config.yaml
d_model: 384
n_kv_head: 2
norm: "rmsnorm"
norm_place: "peri"
norm_eps: 1e-05
positions: "rope"
rope_base: 10000.0
tie_embeddings: true
init_out_by_depth: true
lr_mult_down: 1.5
lr_head: 0.00681
schedule: "wsd"
decay_fraction: 1.0
seq_len: 256
doc_mask: false
MLP neurons of a small language model. Each row is named by its layer, matrix (up: input weights) and neuron, and shows model dimensions 288-383. Each number is 128 + 32 x the weight over its row's rms, rounded and kept within 0 to 255. Numbers have three digits each.
After each neuron's rows is what it responds to, as a language model described it from the Wikipedia text at the highest values.

L5.up143:160097110103100107144114083121119107143142141077098170119120148137141119078115128170108148138145183155196143170117135106157138130145141108140135069091140166051126131129144168130144109086101176109093181134171141158137166098226135061116124177080121060124154113101154171119133145153134101150
Description: Year final digit. The last digit of four-digit years, split off as a single token, in dates, year ranges and tables, e.g. 184|6 – 1859, 190|2, 201|8–19.

L5.up275:153180134161108148085203094059120076101157150085118141079175105147137128239085133089153091163175087132162140154163124074113137133092146074160119108113124131138094157183137165137139075135090151133138103119137122148166168172174138172126144153164147148099127145164121158164079089072120181066
Description: Clause-ending conjunction or comma. Fires on the "and" or comma right after a completed noun phrase or clause, before the next item or add-on phrase, e.g. "Martin Thür and", "four out of five stars,".

L7.up678:154094166126140107109078173128134196117078118109115133117138188134116100168179130176129125149143141116177165089073124067192174119084169179148142085108106125114189151157136090096143140169144112192137128150137136167111118081140162140177104113129117159132100165111088191133082116116132165192
Description: Coordinating and, word-middle fragments. Fires on " and" joining the last list item or second clause (one person and 4.2%, width and height), and on mid-word pieces of names or rare words (Bri-ggs, Squi-r-rel, Ful-fil-ment).

L3.up118:103074084155131130174077068114167132073130169135115146144103153149145169146100093105145108128127150111130114137163114166070163127124104157169111153145073133126126070186120127144116151074097080144145112133143119117099077155069172117068088158166157122136106162140103133187173209162098158158
Description: Second digit of numbers. Final or second digit of multi-digit numbers, mostly in Wikipedia tables and years before a | separator, e.g. 2|4, 202|3, 2|2.

L3.up35:138125130149129123102123161116158072172095168120122199115145172097096129108171139153143071223117136133062092124122102129127109138139101144188060155109121111110147118125147095113189105182063195167142097148144089147139154097123123141074102145151120119082117138056128144047125163069128091128
Description: Wiki table and list fields. Fields in Wikipedia tables, lists and headings: country codes (GER, HUN, CHN), table headers (GA, Pos), closing ===, infobox colons, name-initial pieces (P, Bah).

L7.up1114:139126161158084159120082132112135186158115161093122151129143127097117166157187147145199163096137127108153091150153149124049149110150145160139109145177112153161128110074118082159099152075106108166109132152139098140138113087125188098163139185188017083103102145068182120167103119159087187058
Description: Surname first word-piece. Fires on the opening fragment of a surname split into pieces, usually right after a first name or initial, such as Ko(vac), God(in), De(Leon).

L5.up692:163142122093106048113090135115133122137092152078099095154142174079151132177126148070100097135128180127123116094146066141115117153143135101086124172122040091135083179105113139138122207104096114119131160133185061172074082158165135141179100106110106182123082146093113130170124108166168102130
Description: Decimal digits and table cells. Digits just after a decimal point in percentages (55.0%, 24.3%) and cell-closing pipes after numbers in election or sports tables, plus scattered word-piece continuations.

L5.up880:114100169114202094139136112098113121068109114084133079201117075120161160141115114117187159120134163142092146117144100122132156141081158186118117200114178149111085102148114169136128084126129157132150135166145179139189110077152128167142171106110123152152094159146174095140095122168098140060
Description: Date comma before year. Commas after the day number in American-style dates, just before the year, e.g. "May 15, 1948", "December 7, 1999"; weaker on "of" in "ages of", month names after day numbers, and table cells.

L3.up811:124136089120157114116168189107177086105133143090073161126104062118162099136180106092125119163174089081124121079147143109113082072154119155103091079128127104097117118172107147081134129114122131141103091119092088090136150147121160107153130190119176099112099181152118118207135181178105111130
Description: Punctuation after numbers. Punctuation right after a digit, mostly decimal points and table pipes in statistics tables, e.g. 33.1, 27 |, 36-yard.

L3.up1031:160085149154131095121141125172118160124123099205096138077162151114143170133103153131157156088122080127151142174130171097107112111163151122081140121042124136147112134133164139129203099095122130148142107112077107095065165114121114189200149146143131154097140125101123165101115145184179160111
Description: Noun phrase endings. The last token of a noun phrase or name, often a final word piece before punctuation, e.g. Trophy, squadron, Bauhaus, problems.

L7.up694:113089101134165073142132156136110134117116149109118090173127110104195057108147078101137124177088166127096165169155122095152159090118137098065129098099115136144140126171154135195109157167135086097204163154148093146068122075132115175103075144163138130104094101100118161126150093142114154118
Description: Preposition "for". Mainly the preposition for in prose, marking duration or purpose (slept for, settled for a time, for theaters); weaker scattered hits on table digits and section headers.

L5.up213:133115101098112133141106162082071076159143103122131048099173153109143074129186136064174093121089126129133128172116153077190138146146200156122155112127163148135114141200152120077132137096137068067164113153111100085180107134106126086092140131115145152125102147147161112151137162136155152118
Description: Units after numbers. Unit or count words right after a number, chiefly % in election and statistics tables, also sq mi, players, individuals, goals; weaker on mid-word pieces of foreign names.

L5.up269:127063096116121071128150138139140109100118147180156144089123105175115168107137067132123086106109154201095120116063133201153084097133150084134198109125152175133104110074135119129132164135130124173089118135145121159119096147143139127155164144148092158110124092111150107122160137132103140044
Description: Second digit of numbers. Second digit of two-digit numbers in sports tables, coordinates, dates and track lists (4-6, 2-2°, 1-6 January), plus stray word-piece continuations and occasional took/take.

L3.up272:101133119132115077142129112147174106076125093111113068166145117159249121128117105106096110104141163151116088174097136126160083172167142123124092120066080121158184097133152120121119097191171132124070090122085082117128136088161091141103143156068116211134112167131186142171157127131138143115
Description: Token after a number. Fires on the token right after a one- or two-digit number: a comma or month in dates (24, 1997; 15 December), table pipes after cell numbers, thousands commas (8,259).

L5.up92:145160187091111112097139154114144155179108100198084071103093151138115089144106121173185104090134139100157104155110070110173138093085130187146183165169108112178109115135124178151121106164147097133186174185153095186073195029172110154099201132113174090093159111156199116099156115094176128162
Description: Multi-word name endings. Final word or word-piece ending a multi-word proper name or noun phrase, e.g. Committee, University, Foundation, Garden, stat units like yards.

L7.up520:155220130078173174145104159128055176138130110111141083126175148116180128111103115150176146074113090064083031119109093114148128143115149130135141123087084142076095151127176132104129137154125118159054145150149140089134076093161109130113126086097122123134122088099137113101146140097139146142
Description: Place-name continuation pieces. Word pieces that continue or finish a proper name, mostly places and venues: Horsley Park, Kernersville, Fürstenwalde, Aberdeenshire, Boulder City.

L7.up381:129160187123154133104070143119148151075192122150139169177091161063103077155118109065092097146118102104162139115120071159111110116130094140091095110158094106068101131121139160091106144150086139113137135030177103142119094123105128148151124177124149187121142096126101067095067114118147172150
Description: Years and list-entry fragments. Mostly the last digit of a year in lists and tables (born 1956, 1936–2017, 2006–2007), plus mid-word name pieces and field-label colons.

L7.up499:133151155095106120165131023107071078129138069046102092148177106111100171135114161056116075136101108130108114073119104139147170118132101181115076128149107147151137107136168094138091191119096114127127149129084174173114087163147132136170162139163134105131105114167144184088111122081185087115
Description: List-line breaks, mixed. Line breaks ending list entries or table rows (e.g. after "(born 1945, Russian)"), plus scattered words like none, history, able, name.

L7.up846:108105152154132131087143123141141118150156144119112146136137121113102119063097174107152138103073089135067125086126067120080110157122112140162176143115124164164129107177165144096165151102053108156098164109080232062096077146145150184149108083128120101141082123139100114151095097133138103132
Description: Before an upcoming name. Final token right before a proper name, mostly a person's, in tables and lists: country codes, roles, markers (USA, QB, Democrat, candidate).

L5.up869:157081162156118125130138081112093170103176133161190145121091171162143084151151148158170142088078108103112117071096030192139142068160161114090171113138093113121129130162149091165132088109085113174106156174117099106158099093149146148136064117154165147136127143175174172186141166129079163091
Description: Inside proper names. Word pieces inside or ending multi-token proper names of people, places or taxa, mostly after the first part, such as Grützma-cher, Palm Beach, J. H.

L7.up835:167140117120140111131140120079090090111126160151201088159145178088139106126161090060095128142125177100111138118107102201155069171125181110075128096157096188127183092139123078111091120098159163057111083068104169120137117138204121124183155119116114121097174142137127109102119131108124153113
Description: Separators inside structured items. Commas, colons and digits splitting parts of one unit, such as city, country (Tokyo, Japan), month day, year, list items and infobox field: value.

L3.up1103:147148143114122112129144118153159096108172103085122134083136173105091128144212101188174165079108131107135065064078120173152149122092114147097168112150121134202172082183172098130149097161146123130115181118143114100150159128099112123119130167152141180108133117164168136132139087159151159082
Description: Coordinate separator character. Mostly the invisible zero-width character that follows degree-minute-second coordinates, before the slash and decimal form (29″E / 39.9); weaker hits are scattered table cells and infobox fields.

L5.up197:067052124107106101132133112113141154099158164107129116125149106173125171125123142089148138139098158120116113159158102113185116110120089100128101135100108188190103096121098085137067100161127010084148179145148143095166123172141127137116107184182115133144133118101133179113172143139115117073
Description: Line break ending block. Newline tokens closing a finished paragraph, list item or table row in Wikipedia text, often ahead of a blank line, new section heading or next row.

L7.up865:124166130141133133177166136159159135209101115115125083124080107113091189137126185174136139086213082152098077112145126170137109093205142192149073173129112099158116133126200119165158128172044167120127139163086110153099144157164193097135123123153128136072127126164161142135139151153168108148
Description: Word-ending and noun-head tokens. Diffuse unit firing on pieces that complete a word or name (Glad-stone, hypothes-is, pharm-acy) and on nouns after a modifier (German law, prison, Assembly).

L3.up358:142081155138113128080122133125116160163200125086156079158122092137148115109107105111094135160135093137142124141144147163143082145105169125157110093142192108194141159144090101116164108223132148115142135145189139067116126041149122091134125129143159154169140145189108137087149140083088154160
Description: Line breaks in tables and lists. Newline tokens ending a table row (after a closing pipe) or a bullet-list item, as in infobox lists, discographies and results tables.

L3.up667:113164108108148115092109135048142070158094162106165119111104125088110086086109065083113142158122160172158145114125133102156149147139152169121140141143103114170112144168154148108099076177169174189111057097172131123147143140185154128157096150047070124092090190112067031116144120132115129187
Description: Start of proper-name word. First word-piece of a capitalized proper name, usually a surname after a given name, e.g. Man(si), Ger(asimov), Re(ign), F(ürstenwalde).

L7.up981:119101055166147151119116138135150103101122084138158126044115103102132127169085103101115101174157140089163141075182095151083128168132172118128104130130130184114136123105157074107130099176125136151141110139175153134127175148153186148117185135064157112065112094103132170103096109168140150093
Description: Numeric data punctuation. Separators and digits inside numbers in tables and infoboxes, such as the gap before a table cell value, a thousands comma, or a time colon (8:00).

L7.up332:138132174110109140154157137161086136086069140078114140122072134139121120162128114159082130137099089139063089129069144150120140138148163110093149133123085129144090131097127092076116161118094123128148139144127159143153094099082171090162111103105151070106092104078103175169142119214144172079
Description: Word stems awaiting suffixes. Noun or word-stem pieces, often mid-word, that a suffix could still extend, mostly in science text: atom(s/ic), qu-ant(um), cell(ular), lap-top(s), patient.

L5.up436:097109130087167112121162163097129090145070174177112152136177127157120129099109133115113144098124164157123058123131117133197126138130134155120132068078090176124087066131123072153115118155101148143126170101102081191112135109108092106119106058083145128106131129139132148094128102158119181100
Description: Final subword of names. Final word pieces that complete a multi-token word, mostly surnames and place names, e.g. Hopkin-son, Mü-ller, Momling-en, Lundg-ren.

L3.up1088:150111150198108140106147180165232083158078101089130074089098124148164145189100144119152063135145095177142157122151204122158206130130163101083094136124121071152101096117095123145159122079137123133130133145090070164098099086119182146164171171076144096131123158130167170108129062142131104118
Description: Word fragments, percents, "List". Fires on mid-word pieces of split words and names (A-qua-tic, p-las-ticity, A-ber-deen), percent signs in table cells, and "List" starting See-also list items.

L5.up785:082131105136111133141092162092163136142169151151109095184121109086166141142082147082108172204147138163149121173171090121099115089144104156144094136160123163146119164100093160156042166190098151080139146121100116154120082177092142136147165144147071097099126158193110173126134190183074159143
Description: Surname first syllable. The first word piece of a surname or name part after a given name, in lists and prose, such as Whit(taker), Ku(znetsov), Kal(yanpur).

L7.up191:194096155080086137116085142079151108175117150149102106139181132129138162182134109143133097135139119121082139145182132127169151132149156145121127066147150118129083116108159168149118138131152083087137133101157141090137111111099106119122125180144093136138125143146113120060094157148117099153
Description: Word-final name pieces. Middle or final subword pieces of personal and place names, often foreign, such as Gwathme-y, Fun-aki, Qaraba-ğ; more weakly, clause-opening His, with, makes.

L5.up218:140137105142148108175180152157109106076102153108183142068097142151102098104095099155137080128073166171092087077072079142083111163122147196133117192103138137215147144080071154107210122141123149135131118090057152133129133105100087139109085193120089097127141161138174121081187137153152146158
Description: Before a proper name. Separators and title words just before a person, team or place name, such as colons in infobox or career lists, table pipes, "by", "King".

L7.up12:104131188111110124155125116139088153106065140129144081121123181179073099127115119146080159094090144105090135173163107117078151104137143128136131094144157110172178148203140146181082164141151134153069057101082172163110092108079115137161086153155101128135124117114077078154149098138119141092
Description: Table and list fragments. Tokens inside structured tables and lists: % signs after vote shares, the first digit of elevation values, and word-internal pieces of names (Cu-o-mo, A-tti-la).

L3.up1016:104186136115069136110157137090108093167130152158122100136145126144113172205098090102104094097136124134090182116140078127090120152139138143141093153070148088124106104120134062158196133163127161151116117152131121119160160122106132071109176058101110071160127151107140185081093100154150139168
Description: Final digit of numbers. Last digit of multi-digit numbers such as years and decimal values, often in tables, e.g. the 6 in 1996 and the 2 in 4:47.82.